config = dict(
    n_layer=12,
    d_model=192,
    n_head=3,
    n_kv_head=3,
    head_dim=64,
    d_mlp=576,
    vocab_size=2298,
    activation='tanh_gelu',
    norm='layernorm',
    norm_place='pre',
    norm_eps=1e-05,
    positions='learned',
    qk_norm=True,
    attn_scale=0.125,
    bias='all',
    tie_embeddings=True,
    parallel_block=False,
    extras=['capped logits'],
    init='normal',
    init_std_qkv=0.0269,
    init_std_o=0.00548,
    init_std_up=0.0269,
    init_std_down=0.00548,
    init_out_by_depth=True,
    init_mimetic=0.5,
    optimizer='ademamix',
    lr=0.000961,
    beta1=0.9,
    weight_decay=0.26,
    lr_head=0.00601,
    grad_clip=1.0,
    warmup_steps=415,
    schedule='wsd',
    decay_fraction=1.0,
    decay_shape='linear',
    final_lr_fraction=0.0,
    batch_tokens=[32768, 65536],
    seq_len=256,
    doc_mask=True,
    train_tokens=319900000,
    steps=6708,
    dataset='wikipedia_en',
)
MLP neurons of a small language model. Each row is named by its layer, matrix (up: input weights) and neuron, and shows model dimensions 80-175. Each number is 500 + 25 x the weight over its row's rms, rounded and kept within 0 to 999. Numbers have three digits each.
A block is one neuron, or neurons of one layer that tend to fire together. Before each block is what it responds to, as a language model described it from the Wikipedia text at the highest values.

Final word piece completing a multi-token proper name, mostly places and foreign personal names, such as Philadelph-ia, Cincinnat-i, Lincol-n, Oleksi-i.
L5.up210:515471487502491461494513494502501505538493544524466520503495516502483510518505544481490546477523532492486509506486550496538539467492476492469491524439497488503484462513503536511441508503532495524505544493508497485555505450554499470493511524502491513490478529519537526472488500470535477499

Second word piece of a word that was split after only one or two letters, e.g. We-ight, B-ant-amweight, h-um-ans.
L6.up39:532465493526479535507459457505515542509494481491456511504509535523438516511498497444438509499480529533506464481472552514484550501481501490536546497436480533514484502503517522548496482481472503505512506509471466513512524461510473540494446516496507516491498527441495493482486479528482520485
L6.up194:519471519504522506498498477506512479486478509475455511497507478474467540525536503513489522514524534487514441504482502491488527483508527493541529506512516534482535503534469491510464478482519483485493495499434492543471484519501495524488524528474463471499529507441527501450514512539518490494
L6.up278:478480477514497446499494448496528520492506459468467519507534495506455518520505457510490507495512509498520505512483537526506492479514540471537485479506491497536474487500497497483533536494499497484543484487506489481473532488496483484526494517471490533494477482464536497491548475521490489481
L6.up554:532497458508515541529529501501534541497493465531489483507523444553466525547449491494513493519504533481468467496470505528541491508496547502502504475456478524531474497526471516515526500497474501484520500494471473523522498478488496528511532488491518513497473511469531523501503484518511511504

Last word-piece that completes a multi-token proper name, mostly places, e.g. Oklahom-a, Dieg-o, Carol-ina; also the last digits of split numbers.
L8.up16:507502458495507495483487471524514510506521512521509498510458521490542528514497495511491535474478538514518544463515506520447488485483472548456562506496505488497457466473503484555438543525518483455498472481497473533539516501529507536489472483472501524540477485517516547472524432518489531480
L8.up29:499465498488502504491510494529516525516472530532465483475496513579488504488515524511516464485478477521512502536438505492529480519483502509514501510516490511500512468532466503513491525428498497504502528512513569530536516465536516489522550487525515531498446509484499529467476500530496477529
L8.up39:510493472550503525516486514465487491521511486468500457554478513510462523493489496492465517450492530490494469486488555544472457469504542521535506473507486473475475496493527495523510525489544536481449525507491525507501581449519546496494521488508485550553433513525494526532527463540521529499
L8.up48:508479464520468532496496485497547517528495535511515463532519526524483496496481532516499518502539527532506462486480520518537514479478481459507505493502480537518462496471524504512507483506523489479507545496467472485498531457486520524468512495492495476485444542539470530460493494503523444551
L8.up138:494490488537491509512522562498508473462510484497490471545495516521509486551494506499488501487476495471503504475502508509486511490488514525529537490529517488472479446491503472522483492532482464471455489487544538479523510484480467539518524471532527527499497514492508463541497465507524491478
L8.up149:532495504504502514499529469479534506522469495508504458488509500523444519492551526535516477513449537536497542512510469485484473521503487492532521462516497531533473490455485501497488492438501524469478487516469511532487510476488491489540501480463504531497508538506522531515548478494497485487
L8.up171:497488497507503486481473539496509530493473493508469505532498541480472485508511542492478526438498546433506499509527507531490436477499491513528499515493516492484424493480494464542488509537528516499474500491515547508544543462510515493488521473504564503519501530523457535499512459514487456510
L8.up183:504511486521456464488496535478527538512517562503475534544484509490476509483461473485501479522498497485485510479468519511521488444503537531532494482517468497493514513522465487509488507476513487461493512500498546529495517492526487452511495484494481495545489504500564509545558493482510502461
L8.up240:543470483522460471456490522519511497517510470489472485478524518511478525522508537497485562482488547496483526500522557485521456518508511449469509510439512470461408478484481489502483512493522503453510507501500551522551497478541520501499514465485488495523496465509493530493507511521508505504
L8.up297:540470504487479502443500501549478513477476492473452532471506478517489506523544511495503546490527509532459488511451510510517483509489511523489504466496475470489490493481481503513522528542548484494512509512492492507493457493561504493460473504535479498502514545499532483491513510523507462546
L8.up324:532484522491440495470485469496529526539518529493493482497485507518486497490514498478505516439483494512467530496487540552512507471480482499506547490517493545513512477462475497494501498520490490491479490477496509420518511473497509502506524489462494496493461507489493478513512488572510499469
L8.up327:520488473519469475477451548491458503510448560486453506514505478497472512533439486489491521486479494497472520507499515511503514508515483507511553465534481538508462495482508500513444517520516434518486451483469489511521512522515481489490509490478491526539507468485479525526518479490494520479
L8.up343:519499473508513511505483478505472479553485495516506497534489480533482501487478487503508499508524559511457496527498515542496482517491498466519538505504488482528442482489478503539494497489503501491471527552490546463533486504460520504488567492521513490535486515505471484477522469535473467519
L8.up477:485466466520437508495511511492464519525534491513481489494497507527510525506499484479478462513492513492482438546500528491493462467506524531535517524491500504514475472533506506519489471461527523524474472497502515516544493484489525531540521529447473518520479502524511541460479539483543504488
L8.up481:511499494535467519494458500488483522510513525508458475499535497516491542494517464508539518465519482546509493530477550510481502466493490509506530470509529510481498432514502499539503512474485501531431461498489496518532486446490557521468517479449545512511492544538487506485514473502508522495
L8.up507:513490494498503516484520522492511495474505470461495485510472479521525504508488532470550488485514524511465492498470511508487465517494470510481546464532505502521474483478515476499539519470530521488518540480486544461518572504508466459503458483490500446509490526496486542507480494497515516485

Middle or final word-piece fragments inside multi-token proper names, mostly surnames of people, e.g. Laidl-aw, Will-man, N-ur-mela, R-ay.
L8.up3:538503479528475482461455529501467524523536511478475508518522506518462497506470519532462538479517473470516509536508532535474478473482486438483513467490492493520487492494534542551462487471523475488518497509473517479509526464488489529526519463526490505532535503472502489517547494530497461517
L8.up36:497484428531486489517485561458521478549483511478531487487512520506479501480471529482493542472535501488504484543529490483470514477498490465514531502471490494515488483479499541556498516467509490516500450535490512513532524514539436495557531453505480475491533532499513493527533495514467516497
L8.up41:501495489520476538534531486509513513519454503519497463506479491539466522509551494518511500522535487485518539519507506524483501498512535467510488490493511524506438523514507519522511478490513489457516471509480504456516538476531489494551574503507448468477506529464482496519517519466465470498
L8.up84:533455504557511481511512534487508511519532488512485463494522519572508479511455546493458499491475478501505520517474520498521456474480531518535473493523480550518515482524489460516475511505479492494492438529485508469499504496517502474529498539452525453512507490499492470489463488495541484498
L8.up137:529467478485495500517522537460499512486517488505507491480469461496469498537508496535509481482519491497486526540524490493546518493488499419533494482496474505496544521501552540530461472517562505462528495490505504451452512513486448511513490528512486472467482511419460506498515501497505488512
L8.up159:514518503526505493499532494505525503474504479543496468504486479498506495536481494493472562485492511462554521538466559471476523570501523519495501488458491512459500505468502493517498495515515495511494486525500525531503517486540468509547513494479464481492535494459485489472460524508498475527
L8.up225:532494465523502480503502530492508569547478476477519515526502466502446498473500519495474514451490548454474476497497517501511465484534464534546486482499453470487499504478500484520499514524490491471504484527469476475529529484509486471524510460501511496515519511488507467544530542500534502451
L8.up310:515477466536490488513521470464501529555523473527530479528497470512468516510451515484505527464489492484497508491478552492476508476522446473504510532501482512489470509511504516562490482523496514430518523474479455498522550500519460546518515461491487506510537536489480505508500424526492551506
L8.up361:498469490525499444499496507522495512455495487513489538507499486460479500496498565481494535477496505492471489493487521494463485526492518530541530528486457521487514495493521444500493510498480494492495471477470547502518553513538533517517473538483429541503524514509475510459477506511479475497
L8.up369:510478500542476505469489542491496520537522488508511474496482484477486555522513532455476521453523490512519540560481522474479488526519517492532474431475474494539533505531521505487517512492510489485561498514478490516481537480514505550558538480531472523499493537494530489500520523545518533472
L8.up373:496484502522454504501529480491479537524482461466481501554527501521443512485467535477465475482527461521476468504478518496535529491499505441506499480510475534487491458451492516474453485502505487491507506494463453540508552451491471481521482488506515534489545515492508504472515475469515517502
L8.up406:516501447536492507489510501490512473547501518499475479501507513497492513502485514518491504466520523521524488545451528509518505484485505537500485476444480502480493509577487528517483569440521489505521529573488531481519560460529473485513523483453502510492517486510513511457477513527531510524
L8.up513:534449503513480486503494491500522552487503506474445481510559463482471533511488558483467489471513524472489518535480517487508491469515521523508511474493487515537484496463493501496478534507470497506492506470486472485496511493539442527492493494470459494495521478474563560526533483576505495496
L8.up543:496477466532541531483495495508502508509478507502528510575511505498508493520455530508494499522497482533464480514505494492459512532503524478460532465494467558493497511492501467515447509505510476508531463510471514531505509483512482529475541462493475512500521505429438514519550529547507526498
L8.up558:510492526483482481457544459487539528532513474518524498533531461521479467513515455454484506485491534454509498544500504522511495479469514482520473456500451464523516500504491515463463494506505507499514519515536485535504510494484496508500558522478472522504532518476542488499537485503549534489
L8.up568:553474463508482537468497511505485536494496508486542506518466512491505461480539445487480528475480554461459537524442522529514452515493506477531491482478530476498498484464479480528494478547500463497514501550467506530527493477532481448500499519526492537500506477489509500530573456509500512476

Final digits of years after a century prefix (19'29', 188'5', 19'th') and month names after day numbers (17 September), usually in dates.
L6.up147:519486473495511519500482493475513550520469490508484479529531515528478453521560510520486512491520471482506557545469492545467521465465481487503513519530487519528488505502530472505516565489553468498471488497491455461527504512505496469516509547512456556479468467485471500493519488485455489508
L6.up165:520487496497478476463505519490539542497506505513515459524523496500436450509520520513486522513503480484541514508447513485501473511487487477486491531501498504513500472510479479515507519489559494461466493530485491511493542484510534476511481466446465515486512494501505508509491484515478532525
L6.up189:512496461528547507487472459499512519519499569541474494466540506537513484524482523502448524496514489499513543521490461515520535500477495509494512453537516465521480519498525487518515494477531485510511456515520523537505508499514485492468482496462469531508469479458494510506528506496518505531
L6.up334:542467506492492520471462495514537506508456511473457515487498538532469510542527539518455503460502515503513484517469535511508474555472531520475474514518467479505449463493510492511505527522498516484495491540500496504525519464496555483474493460514495554529515490527480528498489517553478494538